config.toml
n_kv_head = 8
d_mlp = 512
vocab_size = 50257
norm_place = "pre"
tie_embeddings = true
init = "normal"
optimizer = "muon_variant"
lr = 0.00822
lr_head = 0.00809
warmup_steps = 0
batch_tokens = 131072
doc_mask = true
train_tokens = 808800000
steps = 6171
MLP neurons of a small language model. Each row is named by its layer, matrix (gate and up: input weights) and neuron, and shows model dimensions 0-95. Each number is 128 + 32 x the weight over its row's rms, rounded and kept within 0 to 255. Numbers have three digits each. A neuron's up and down rows have the sign that makes its largest values positive.
A block is one neuron, or neurons of one layer that tend to fire together. Before each block is what it responds to, as a language model described it from the Wikipedia text at the highest values.

Word-ending suffix pieces
L3.gate163:133116134145072084121142126184142118168138088151169115149153088089164121121105137062127185188124138171106182188084089089154184167124159071136105095194093127130146200122089107098109132147173110167159142180177180079154115127136131076114105100192176126107136124142048092130099167127090119129
L3.up163:188134129102133094110152113134120127143133089160148103106099097177153079118102125110158174147124141080145121116102101134061103099145124157086115175181061132049089132191143120071155161168141133135106147134150180137143113105072135128143084172157105123058153106126112092182114176188101188202
L3.gate164:180116172100095132103095148120140151081066141098108126148078149150101134142153177123105164077103100109112183056078086137069166145139133127150119121110132114086136123169177124129142147114168124165141142157113161099113140109088103180084090151128057199129102127152130181121130111163141155115
L3.up164:133166234120122090148144124151050071131100135182131147138132121024168158130120088170109125146121135078131133150117083109140112156121158149115175163176158107149080193157125105117156150095175093116141107150095146161167108117157145156119117146108142036135104131119036109131100211133148111161
L3.gate241:123104163115158082118140141169177105144113152134101088106143143124189160157103104155112164133094110139089140094084125127148165119147138119082094147125102090083158126172144112164171138155168118101128115129146102131090104091117083114137134187124055104137124153077122090164139149150138094191
L3.up241:108142148102143045152167166125131085121104169115179129121136104144141155086093071091132096167160100153133112056104087155171128157095104134123128153138081169117078120092141172127107161153139161131157105179160136148108145107158118104102112173150070180124097161123084165138127139117137110151
L3.gate341:210075118158110080124145083146119175094166096128130149154125067047099139108137093113054123148164123102092160100119150127122047174139146188191126110136113102162079122120135073088122148164145122121155099113092058125080131097131135139132095179097074157107102214165127079106089208155064168152
L3.up341:159150146154163152097118173164132094135141131104166186175114107148142128129124130180133120125117142138157132132144105182099132136121113085175192167113101110108164201131170197092134168134154111098175111107172138109092174112126151158139144162123124058100047097142088093160109122182142194158

Mid-word subword fragments
L3.gate32:150116098119119172096136102145117127140122155110150139157144134132146155105174190125098114121144099146139124124170124087105084137090058112125157091087201109150167157102150152108148138168173120127131107130103099136190110176125113178164108158122134159133098173079181081069195149156070116123
L3.up32:146146162086180137087078132082120143096136087117094113181099154126163185129130133148152150146070147123093113073185085142104151130130129146130104140136163090148084172087173122098089158112121162082116172151194136114163082122121113171107110108142121121124114095093137091099167115131142081077
L3.gate120:097105108171152138191075122118107109116107097128157104109076133162068116128131106186167134147100129121153136076154125153135089114145151168091127096113144084066082125086103078087131141120106118165117149145089148100136138144081118115093166135075132123127118138165040119118216140129108117108
L3.up120:129127146177077194143146159130093081112192161139121086140105145126101068067156158172159115138127136180143143101188092103143133161088097141132102062124136109161121152076120161166109109122135185115085148147151154103168127136095088138114173052117127135112180171153112110108154162136154162107
L3.gate201:168115157116082138139137117123145034131174124156157098149140155137123091140117112122171152150126200128122096133129102144132186102137088093111117136160102154132095206159138138049108056156172135147111117128093117118119087120091115169136164187131056169148169129092136127142173080122160112109
L3.up201:106106090131036142143126106137163096159104101173179174126149142106086080109107084120162160140115149139138124167133119141169131129147129095107198145094165089146190110116084134166092130104193102096121131076109157079192099120124190131103156144132097144148097118147126100135111117111142137130
L3.gate395:145073120115117174102142106086132159112104073096152125142073144131180157071158123124113167140137091140116190165072143097140108117107081171120217159102174108148125143146102171154074109132114139130049096082086142158193072142069182133181151127139163154130066090122123125148160170143070128090
L3.up395:147111098116117152101155113135114135134110144155118075161112128142170078101082134181078188082140122129112157153140132099074193185055077106129102173101173171207173116117070124100104110102086170128119103120120130168149119160092162141153133139181124176143141145153124129158156198085141148148

Year digits after leading 1/2
L5.gate47:125105131212095133181166153207108135150099127144071116177155164076155096107054108108102144089097130138163096161140149106107133132135157100144055117138137133123171171145207133100155079088146091119123118126092117098151123118141106153114101076163155150152112105110147173149108122141150103150
L5.up47:100194130075155083160099140105201136163103132115091140186124095148157107105142092175125172123103093142122144118145148148200149129045157150082144149103107153106126118103136081116153060142099132087066127127119130116171122107175140128117154100206167114115115180100161095122182188129104091107
L5.gate145:114194114098133169144079141069186135149125125098127163106107119145095197057155124091168093115181142164162100099113066132130114142131123166037142144149150146136132144077121081131101112124108163166109133167136113149110134140095122112106137111166169137144117123103114187230148178165127054100
L5.up145:096143094130163151089130135115138153091104141113153094152128148093096128104112082166112137135080160090153118105181121134164152183130120103089131098049111152182088105136131190139134067128074130067114148132120133098100154157123129157137170100165138094184153051131106102106133119149034117091
L5.gate155:125107152090145143081105086081089166168174122084128122106127166059105095144089058057111133148120146183167169148128173128101124168122121087088166134086125074120122150118143196154145084148115121147107154147170169129162142142202169108095119113136176135145102160088142144155145118148153027113
L5.up155:094156136105131182088135168107093085105111138101131171118163084075122181099144134180132142086156127132165158198115124086149166197149206093102156169090113148144181119126145106111156196155158075105091147141190153091084137070129155123138093090134152109137113111129121090149073081111113057112
L5.gate170:144105132152171157113095158140151169172121221114107122114107164181147189126106203162110149142130156112066113138154136167167073174105122143057096143128089161118056140126073118140154128102067116091116123134117112080115107174071173115086128085174126107040165148177207134143151099161090112144
L5.up170:096115079167130179081156115139136087094132102168163154128096033088148090114147152116153104121135141124148134222136079176132120142130143105073124135112163108128097182147100148124178086052159103057107127011071092155065157138155101098102130156069144116161107115125125097113088116123134126134
L5.gate191:125141143121140200131148153168113080091132154124043115103145139098093097161110156101094092129126134157129227124098195148166147109173092098160139112148113092184180102125109087134127083070165180155152150098130107069170108135065202067181071083087111093123073133205186121175136082085128096159
L5.up191:136124160115127111112141112110120151156128155179091130081134063081069134108163130147097039157060111173077178094134154158135114176197109149131064126137067149110146075107147188110110084173068152119163086111184119137139118134087201089101093126120114120111091121140158108101169085119086048125
L5.gate198:123161146181189059071124142164133104107159171133049142118133144146124155069177136137157152090093125157133120251129116130106156112144142059127182157122130143154167071184125135136144127083122134090101073132105109139107121117060096194111147114133100145116159140116113105106117135079127068099
L5.up198:128186090131161106059103119163080073137080153137119146169142130143111129174130116140110094083143163149058153127130142130149107122135080077143155117098158145122155101169169203201109112141186111146095125143138087088168166109173158124116169139084123143169150168136127070116129136090143179104
L5.gate209:126221141123171099053137119062182117151167172082131094112103095129157151160115144129112139070110133093159112176135085153161047093150099122177173098162166121139117103184072132124091129159182140152117103143096128132120137094114104101147104158168143174119189161129199165114111153128126161110
L5.up209:100140153091144131080151105164098085079123095116107050120084139146091120151095123109147022092176092137154160107102131108162117092109166131180065118147060114097178126129068161146061119093145098082155045162120112073169131129082130084126079154064175090122120086103121181117142149113117199085
L5.gate237:145199109149131136088171134176112122144138148175117088233193147167113137121072150125143138094074159152112107127172084133149156105083118096095179138113098121158149068163160146216212115138141136114159145131128129064162146089128147119085167094147121109155125128109143103168139162120105118073
L5.up237:108148157163091168111166156158099156137132157133127115169138145136141129148146111117120204082117134182113093183153115129137094154164156161121137145075151124188120043148130147216169082103123111085133089159155109083117110100150141156146089145117145113102132103116118110178128153071111154124
L5.gate301:049129085127146132097143158147088162123114136134141238131068073126208130093187204180092055094138127116148108139118203134107114187130134110087151146150123059111111128160130142134111117146150129064137116139145135115174082097142106074095105083088113146133118097098119155101136171113139136134
L5.up301:103111203189211095112173137072114142105089175151166162125146161179156116046130155124112072088139152120142148150114093185143181201165151104082132087165120118134071080116111155150134131093103133098103163136085117104126094188085139111074097043127113127128116172071084156090152146119153121144
L5.gate311:112150156088161119122132160141159128115157108075102143169123152204149100149148067169187099142099102118096124108131084113118155075119155082236161136059147066043127164172113129178219152137129144102143150092121087122131136148107137086145095097138059132162180135137123152101120149184143115107
L5.up311:173059117111114102084157123112139107081133166131062177096091134125135112140131103145132170135113143128107117142159128123129144161129139064202152182143167132081055101128109092123071104195077115081157126197165152134144143143183190080142142046110131149165112111124107120070115052121121096096
L5.gate324:131130206085134136135200106170109126127094172149108122139171115086161127131188157119132089127141105110097127117093121167118099152196182142084151091104067112183190087103153112162184086091119191111154160145138161118110140089090101105143078091156156143099121076080145134158159137185167128127
L5.up324:124177123087164171082152093155092106119133137068155117111120100100146142241075137119092109152152126156124170105141098135100103134139112121138117087132115146146139127090128169141207097029072119129107130103101081132102095173102135164112147116139129100140078096075181118136064123078120143146
L5.gate352:111102232133099071075145119146091072134105188146068136135147161137167122134093100146090129114116161130114134119102111150153211121111129069142167134064148137148143116148145118181099075116089163106148100183129102102172112114125149170080076102141138096144150113172138123132098111133162122167
L5.up352:142153097080101089117185157099181100160157189111142076122142096146115099130157124143091109087081215142157123129105141115110134139129126079177103066067127094178095171167142160161157075084138156054154149058123122079098081141062102164108200184093191122169139129089154095129096121121165112082
L5.gate366:095143105126135108112107075151147137096147195127140088144156075058129083093107146116186080125137138194118192150108153109138037137118139087061162152089114131152154172103091109183183078119069136128167152118129098144107148139125105115161122087137166155120129191148105103160099161192099113132
L5.up366:151147124171134116125148098156162078117066090129137062102159140115151141124104162108158131106133171169107135134094089132150160137147143092100146203105102084094101098080160198118123104129109170115122106146153136102174079117059076157051144127157172107143140173112113113164148154128094066113
L5.gate413:075158132124095150084091110118098081123178115190149123174108145091168136100091119137133193118157158143092132132130148134145148115121135104170177163105156162115123051110135147098183145204064114056083145132146106103186120120076110143180130113168137175091092127156108120161146135132104087105
L5.up413:129144115124111071130150140114139133147081129137067101101120111138142137130142158152188068124125124155129147129190099128124107164189115123111103174111123100135160164106094114155186114071108077175165140111157079120097056126099111142135156100117141144157137172109066113174135163114073133091
L5.gate436:162123102160130088074102176102101150137125118082126074166115171168171133144141191152147073088086180177125170142130127124077143087070094115132143126083073071128175154127153150120184160131115127077095089172200182138171165108052185136158074102113138073104167081117157115126100111137153196131
L5.up436:119142140188145116049121134149107124107130138116096120151114187091133215160177155132087111121145103114142106089109097111101119134103121082174182114138077141122161112125124103195097172107109122140094119177136168105107061110084141165069078106087161169188103139079102092202148136110145178114
L5.gate455:169154151101123120128081064095180099178137137114123113144115143120136145139183147112160087101091132094138175081125112132126185118120128109048161115105100114204031149122140166151108078174118170090078121101150104150111106112149148107145052097131111151137212157121102143083152117115150151058
L5.up455:166111107116125127167115072137146151114110082155165142179074148106152117138122094110147049157162113143112057117129152151120153102084104101114132099046139163131176151098085146052146108091155143141157097117166135083143136146175063143082088152126143170103103095092146148112152086123159174207

Plural noun endings
L4.gate372:113132186185168111158173159140134139169099102133107098181086101082094133123155131129137144145109092132120074116081142084147180082070122124145126121145121106098114179133091085154101085142198078125110142106079161114135069098124139121149149154155067145095099139149089145120175186124100103170
L4.up372:123099181113120145164112136139135174131083150115053113086124134158118150073073092088143133110137141152166167093136116147141117107156140154053062107114173096171159142141111152135139131103163168131153131164156162089075090166082157122118098128160178182120143113127152098168153158189205089120

Generic category nouns
L5.gate29:126180121113117099144190144157125134178082116170152125118107122105174155110156116115124134164153130129184109143113139168120114131110189155167119030098147158135078151161144071083090104115165148163166128117091133151133125151115140143125114082130132115130104160123127132092100132168146163100
L5.up29:056170164105128108121222098114131124146062151148109168108105138143122163132120135102151137166123146111136128157026149083108149089125171159113168129162198119123119099152130090193126058087143168191112120161131118089138070182184162113123098121110153164090083142115068094105057159174142158165
L5.gate38:168167152157091126196136118112131115088099098165062119032124129061120151102053107130121197161097077196101156171097079155108184083059168114134104142082161089152205055208082180078033126132139118131132132162124162143078116130154080191119179136146095096068139189114147162145136165179110159133
L5.up38:138149163137114189092116178133149217152136140079158144066145117091116145128109087095105120133157078170088167176136062100148126142111103076107146080088146086156141080129065126138142149095137175113104131110100091080104107148116116132126168136138109149078136159120145076145153154153105093123
L5.gate78:116145157139108139093138135131146169119117089167072124175132158185111117185170124149112162096096088122169153097116158159084130156093118158142084123107121124066120114134156142098148151137171149166145128120092159090127144100106097120115124154130076165083103156178128154138119116141172185134
L5.up78:141073196149136149081143186130158064118081072133089161094147122147149123110164080094094126163123095082157119163055101143121204122149092115106095169127125097118097172130088067116100108120095160159135101169091113094125128138148114125120104149160115093143158160108064097155145054167101090136
L5.gate180:129092088091100117162160134086181132154182080148129158116136151119124183158151109114171138202125092163144062066112129120108186144077143103135111053130148061107124053099110167081101137117051108101091162174112170106116085094111151102108084107080141171116102125145082122165118150104123107225
L5.up180:121101084175140123171119102116065106107069071094121134084162098041140101061105148113128124113186148102119100133104067096067189069132122122145150088128128067141097129055089089070136164118096082141087163189150165060096125107127111135161120120116083156169178056090131128109175157168114128231
L5.gate205:099141196162164100135118094130124113081149122169096127181197189088142130117069110119094058101085104118148117132123099160145143153143131163145149097061144159151166158162118121098157152157149078129144068123149083072179083104189102174124146116158198059164121128158109087113100101133124075149
L5.up205:158153173176115066181189148082107097147091141112104162108106120113111137132104144100158170054167106082102112086142137106118175087127142126164117141187180113139076077149113097118148163133163163185130069106150142112144104135186139161075151109181135098183113151080121086113108108143180058114
L5.gate228:156137142079125195115134078148094138159136119058173158078118186083166091149149151098080111108163123141110168137139112100132137168125115105074180136140174115152074173107113138127120110099184139109056114144150132054124133122141094134134164145092044104087094131117145129124167137088108133079
L5.up228:083115132058148151135247139163102160142121135083139107126133132113098137139128111101171142121077085130092100095076171155119137108103107081162107120166138229192171122117052146138120178134161170119117138180160095127130113164221137134126150190171149137136095143156139094148123091169110136038
L5.gate247:051130129106141157110124148140105161134133100131108122108114154106120129167136172136106101142131171134053189177120101188120148116182083139161149115119112111129099087139132052142166137135114146153111129159144119125136098121103114107142128115179120147109128171102105159122117109145132091170
L5.up247:130125158105063125103126093206099102102114111137154098102120144080106122133174137102089125105126055135146112041159117102143080138107152156106157104098141130118124073101112085064184162125125115096100049155124083145146138084089083108113109092154205168092130054165079069116126121088156134130
L5.gate275:158160161106156107159128137125139099074075131068077106143116137160135082144147127118193132138112094090113159066129155108150162104136096101116098150195136151124110080147155077098143085124175140116135140195104128115084125109178104157134120196167106207138127120071139125137134106094152150160
L5.up275:100134114143161126098186116197146156102159137149122157096171142096105127131155168159123096128157055099129153121161157129067149061174136165123150083150120121119161139104082154131159139111155148179142197093149185126171146083121136129112127157112156121190070124144177111104144161105165088118
L5.gate313:147179141127133092174134174131096158117094156102110149091120064106143193127132144165163117095148154116148104101122105149129123148084116099101113116111152183124090109101114153137185101114099178109159131141212097097118112090102095179068110100151130205119066176058133201123150132116090150191
L5.up313:152112123099132107149092146077154150155175159137130081125108114131150127087149183119128097050123129178076170105113139178103129129125124063112133154198138131171136134098103129094161130146180190163124147119154148142103171185166080106149114167158167113156089099202082142130183123094098238126
L5.gate323:138157121133129074196153172115119101147144114153084159102175110100125144136111135136148097119117139112150076103142099096223105121138121095100154127139251134169146175162091129157129118137110129125093099125108112121113125178185179143143083108103158137129163090115073152133103186135123082106
L5.up323:137143143114148125173187145109155124143106072140147190093071072103117144128121152141116104202159114156112129140088109138132150128173174114129131096161080075189143127105134083124102106142164147106150093150129126152116105117147065069096121104169141087126118152164084157138154179170163105175
L5.gate325:123122088132159137101109106106085164101172081118190085079107117064073139116118077137147117089124147090060139174146116115157162179082103160121151158153118153131095110134168070124140138080114152109149051141158156124128169176142135216110153130175077108182125146108119118118116141138123124151
L5.up325:146147158068142150172131140110073149164147158118099171163183186152097150145156091138100130096078113093152126092108081115115191159108113070162153095169087123121088110076138116105121161095111177162075140100137152089151092103086134110101116127109101098097124116124150127139120053128093215130
L5.gate336:129115105190020163158128107190148146181161100158085150149091108111106102123124102127099121134120117115133108096103107155099124090140190023108118175139158133157126135134036053151158101149151161048158103086107115088171172151164182084139136163147093107087130166084142154103112152118215066176
L5.up336:102054082084094110104139074166046151111166158156148131132099170141166131114139105140145142155059130159183099119085115181100077139166088080136193115150136081106101044130124164138125173172133126134119089052081186099136117116138102139150133170127149166114133115097116098086137122135149137168
L5.gate346:103126122152153114097161090164106123125100127079154102211115144137126109124069103188093158169129063040108185072065116099115123180113105095108131142120071121114146141106117074155121133146125140118015114114119119102149103127090151207068109186140223138130114150152119142125106131119079111177
L5.up346:097106157124120136102159115160126181133155122099131097167160200143134179114150124112111166070161103120123079088108142144100118126165125139145129171089169107119077152098130114134132123095124179077138166161166160100120102144160090131135111140160128117097127056132144060136113151137103112138
L5.gate367:112133135165085162124129110149145103143142092146152054163146103143176140067144166138058140121153087148113152107045085144143088114127119074150151108110107133169094135083120147097123127138103113118135117131141069130097122101126088099146134109152090111141149151142121074176170099131125098131
L5.up367:154103104179129043157150108120126128186163135130143120138081122138127109158086114116144201084131116158118119123169101131103143093145127092088101099072108102058114165136116142141137152086163135113139127126114100073091119114160115030114137177072101147059074158134104091114080148154154121178
L5.gate444:131108124065152141154158202150136134137133088118161124173105134092205126130114151146093127115145088124113138186123111127131088066062115165120118056115068091059107131102145119152087146107125173188141127082172110129097094142105086147138175104158133100102123185176116145193151087175156136140
L5.up444:082099096076162092112079160158139172122099156112060115129157147117100096157130133103093092158112139140171106148144106176082118235197114127125150118096120158140119097100083168111080140127154114132070115163129090102129153106081202116161138134146093200151145161117149119113163098104068145131
L5.gate491:160162148093118074184093156140142155127150136147122156108198114096100174123169143091146093127105146190139140124077106119125158124139162168142129120094126157159157135117164154098104128136147139136131167153130099114090151137173116140134124139084153086094102104079124125041190067244113128170
L5.up491:162144129086086087126111120125161169135125143150134117117101087082134098140149119138102160129113132113090108092142128104133100058135185139137156158126111132121101135123161087118168139175141188097085118178087076146157125066073110154073106194157082092114153145111099112117157076121180122136

Mid-word subword fragments
L5.gate1:187066167093125144100134113208171059121100137065053135116072138148140159119135155131121083146094094068085113128144104087108138113153112103137107186112135132085136107094138125108153088210112146188098120127126147130129168174120155160152055133142144140093084131201118171115165150067083125136
L5.up1:134102141117125165110104114136182125112102147130116141086134150123135120080135178151165097156149145113137127100205150099110175160103133166150172134112142090082159097162143100081119199123158087153115144139117131140089112118048161128111172110085138139133103104133168093116162104158127162160
L5.gate23:065084113057134115135083095091156140117185087123120155148100131121152123090089150089086168093166118142099116135135143123090103124238162173118122113119177145095126142119142064068021134149124121100088074160123135154135179153127150113111201150159177158133122119101145151120144100168118174100
L5.up23:200111163145091157094156133143158127149116082121179156112118140101171116044121151107097171165102083091075149122206095114107094169129131109101156071112146142133181100138144210088083070125168087117130144092149207143169152134145116167138191153118149122077106105129122159147115108093089099106
L5.gate54:156178112180117148120141128082094104160159139109118163167068167128095094156151111127114094149123141118079146136079137142145115111114096134142173093148130104120116074115175124113089143155170206137126133145104102154113179144154110090114130138109144184077161139138169122087152203117147166121
L5.up54:125190115110106149118149105078102178149171157162105191118129080116126191168120124150129124180174131185122131104062144113098085115149106106094092141129159148171175088137133133119167169127119143110118054169112091178113145161160150103107150159123104108136114194118176172119167093112122103077
L5.gate165:093122099121103150088150113093061123117146105128127126113165141108116201121117105188138109137116127164108102107165118089096153200132101089098120119152042124162175088087152146187097133104117110124137176115105155166124140113138149141131121171121127116181090111118112084097086107130139129122
L5.up165:127100127150120129088157143127118074099108121116142120089148065141196096061151136100121128125143097111070161115144121142153133090159120113097101104081127126098107159097183141150144109141159103162164166112115034174120095130091112153101113111170121179171138128114098142201153167128152116127
L5.gate211:106142131172051151080120091139152142147127140158120155062114115126104141063129018099126155182136151147145182151149138177104144073129111136117166113153158102129122095124133103116096130150120133162125135072136110113172136165141104139159096124144089126114141156113116120110108157120129082102
L5.up211:129084160114139127086159122165162174117105138132068130109100147148099119063143127154102123116175132121100154100111117070133154160142116108098174105117155121170119069151138109094098151095122124135029148159130134077146141171122128100144159114125071114163099116170089093118130149165131089115
L5.gate224:130116114087130167159117142131119120143053146108110137168113153101129147167120089156101103128180162087156131069111162111201117166102141184178094092132132178102100120174106099132130147169113209151174158129063093165152169124124089068129129088110136110116155154151071117116089123154095129154
L5.up224:135112115080112198180130043146145156168153142109146128163117154118137091197151144112093117076177066112117135152153140097123091103062102112125144086030122142148124142167082121097136104156165127118157140126141125113141138093143129096113164119176145126152086148114176109164170130141097099105
L5.gate270:101119110144157109098156116170118120163118092136159103152062138117097070084108156138144137085134160088145117204154103190140121176164073147148138127105123128153108139119142172088129111163149179120161113171133101125149152114144070155165159067179100150155143118120096145138181192100085048110
L5.up270:150147077122066102085189129107217120155122091124151154127086074067135120125098132143109120115147118138125103128089143232139085175158080174146175107131117085080122135061109154140127070164121146186158131158138140097113159114128165186152146172139150171143140128129138179154099090173109151175
L5.gate287:141078096095129124095156106117105141110105096089100121167124132111129094129103140137133119107148100114119171131134136125106162094142135130193150131090162136102114137122115156173042073198147156172188097082118134112131128066132155138081106110103095174160067132157103167125199089150078108107
L5.up287:176108122160074115126153116164095104149122153142095069111141133125123159157163139180136149081157115133148112140092135094149021130141150128133189183136160130083144176149075063107096137155141188157132106131087144190156197169111090146163140121131112090127142137178112115092111144160152167094
L5.gate315:156130123088087082150126080103097061127135120123101118131071146065118093128135081180196112119203157137140099151087119141156161176163132119117129134170065127148125125154142122163046084097105101142053120140158118141165138100104049122138097125156130156082092147103100119101080173144124089139
L5.up315:164131135150095109143103116088117133145103150158112085171125120156127127139116182122175111088189153096187117105110104137147144124113076104115163157111131133118212111118122144096156085086139059102131159074102150121133125155139103122128153117206144152079075151178064184084133125154076074112
L5.gate420:130140158106145184122119074169109111203160113114186144128094107128084116126095119166088133172079077167136175148053184076129072178122139132107157096132110139141117101119160120143053144154092104134089123105147105079172085170111137107160139144134166127132137144093085120145149127105168119120
L5.up420:148153136135124174147152086137147090146132132140130137102095078152054127102081148117130162169126128121081149105107139133113100119061138141154113089169147135100135074196164135161127059145112094177090080156145149120113165208152143161111177177124137106108122155117212071121145158162087137128
L5.gate473:110156168141150110067141170119111094132101065109147113134103101146132176107122100123073098125140068131146068130106127173087114134136103083093158160137101117125131158167144133170136123146115137053154139091105128102085160122130120118124111085096077138084104094142125138075134143147101164104
L5.up473:123131113175084139178100113119115110130131109129136124187142144146142148082113127148101110144090133086073185093183114111094166151118113112119075123085083147155153114201159122119131140160134106155142131145110154127162158156125185111085141144116193163166126186094180154140107138095170094216
L5.gate493:180087110118139108143161074127230188113126117128097101111141108104091112077098094158113142138158152158085153070072075089102099098142129141106168112134123100167133120129089124103162163201139117118155179183140192167194032128112125092148090083170153132087104109126069176091143170155112093115
L5.up493:149119156093131102101117130146156092108193098104100043044131122154099111107123140053084067161140097057056149082117125062100201099150106152190166147140158095148153127113103174153117155193156083149080201115172155111113136144132099104152080150156096163113148143181184132157106100174066119120
L5.gate495:208135122169068165146081137150141122179161139134141187213176147108088138076112072160099107160087097093077162135097164097160128142131132104093166140142138070150144126139116150084131106128099100119098111149100120170178095129151164142163135135137134114067099057135115152058121117180112072124
L5.up495:179130224129157129147194152133163108099078122108110151110113158191102139090139033084138124153139128093180052091096134144097160141086128106087157115124163165094121149155134141144127103125082124135106099106126112116101108141171130162240131066150122092119099117112075083113129168095086096143
L5.gate502:151078125092095072140105154094111093126135148137126100087147218089186127094135013102146090127127138138088147149086169150122138137121175086147157115172074113120216073117085097054189135158172076160130150135183137085161136113107178208137092110180124168180117069116175077127161140137177101169
L5.up502:107131120153117159120119099161122130098116104097114132102101095121090203068151096063183098166131194104137109118128100098149180112070138146086132120129124140112212156150071101127174102131097140179143064164188112152075129094095142194074122166154117096144106155207101122153121146155065150058
L5.gate506:150115172084146133133089133157171116147083083118123152113125118055211143133076182166165152209147186182122136123067097129115174154113126117127168141120130128151116140104063099109109086167146132145114166120144082169101153126096143134218167170165135094111144109098108152154123121125107149136
L5.up506:077139137120150128114147081176146100172141129121187141178107134158102086154060139165114138146154157093133124119139085113170122133154145109184115172149117177130157155099105130086130105139138115114091092124104061108126203129136128089193156152122144109110129169086102152169154127109121159179
L5.gate508:138142109138122066136094120112097125130120126087086098189184125165190089162114176102097116164146141131197099102138089083122166119150155148185159099189146122156155181129137158100080176102156015121124091199098101119129036176110187056089129164168115119161069125126127132117165143129128081145
L5.up508:151132129176138064075121123115148148130140128128073139131126125114141184088129154111099128203212135076131130093162104175111142129134111125122147128190139143066146139109078108119100092163112101143136181158161110095142126090125189150121136158140136155077141179076122107113163172094091134125

Date completion tokens
L3.gate105:179159114142181074098098156143079101172054130161151180131107130109077111092087166102161117137113160099114116084151181094126136098171155141075158091128092157139090146076117119102121119138125086082114102114150133113145107159179117146143082139082132132084153089112152147168126062047107131111
L3.up105:109099173164137152132123120069159132145113170140050123096072102109083117136179162134106084144115130135156189159118161058088136151184131052160151082087152157128094086168132145160116111101113128059159091149139074068182158138154176147127101099092155128175110126145121096066126074122022136173
L3.gate230:110143140126094112171177145160095108174136125059117140116144160147133128126142136154071161103087163137136155153131135141092118202123109114121064115144147161116100018105090173084142133172128150126139180128104054103151114126158129171172101131159135122116188122175118034101119101030163100112
L3.up230:106156126122174129154206087073144119146077169106037123124122125141087162157085167104137180191115148109125122110103153135120161157039188157155120080165104108073170155097147075091084134152159111123138164172097149148144105128067089115157141145107128074061153119127069079107082136140118183090
L3.gate477:136075098141188123173145131174092101170126110109023105203135143123083078111121155097120127112109171122142105131150162120100155056111057061199180155129131090108104124156189153082175142114160141122127154182126093101127143159146135141146097205109164121143118060125149100145096129146119128049
L3.up477:158075206131145153128128162187132101133177110120123104213195185097171138110133133144119177050135146118074150102160165132119169138057100098148114100143171134134162196107140087108091087137122140125182125127142066101081170070138102103130092170093091142147116127149143155136089150157163102145
L3.gate499:076098157155192137125114090119092135117124116095139152116183166179084049099122131112067141177141120160165169215085111155091077131160158066131115080122140113129110138146160100147174193145131143196131104174082146141087140162117110117142123078146157124101165131092186123130139116148094115093
L3.up499:117139152098138141126115066092106149112135103158097148165195127047132122103171166102133120152117127164153101149138149091126127089096125100125111108140105196122119110101169109173112176126087146151113141144114150073093188093036125120108133144151115166122045129084121167149143144109150141152

Year digits after first
L4.gate330:131186154173164154117103141139180108123133113152122124129125146132157192128171152161147077160120178169119121124096061155125148169176149107146109144062100128114101188087189171134148176099122185089130143137100111120115115126117124159160066096089155123130134134131071113116135099124078160098
L4.up330:130179080158126145057083091118200155184098118140107140166083076191114057115101071092130121085164161112129141107149145147094101133140092127119151192103146202128146113090198102106179138137162128139079158121116156092139078155169136105112125130125156084156138126140094144069171065150128095116

Incomplete verb stems
L4.gate286:117180206166130128138134108170147081122113104134181177144157098143135021108082093178084086142157100134116152131140133100082102092169161207181126132120110141118120095106145076090098143165159148145067139092124111110167138103106107107190148122122093125152078183168058133093119142132092121086
L4.up286:144121133140117197116099128115140164106054147150116110178133108152102118158142167103146119188112079161113155115130112116114087054120124107141135123107100110141120155088163125102113161130130115163146090176122126062183065111143137159095119119118112177174146138067129126149178156111116106136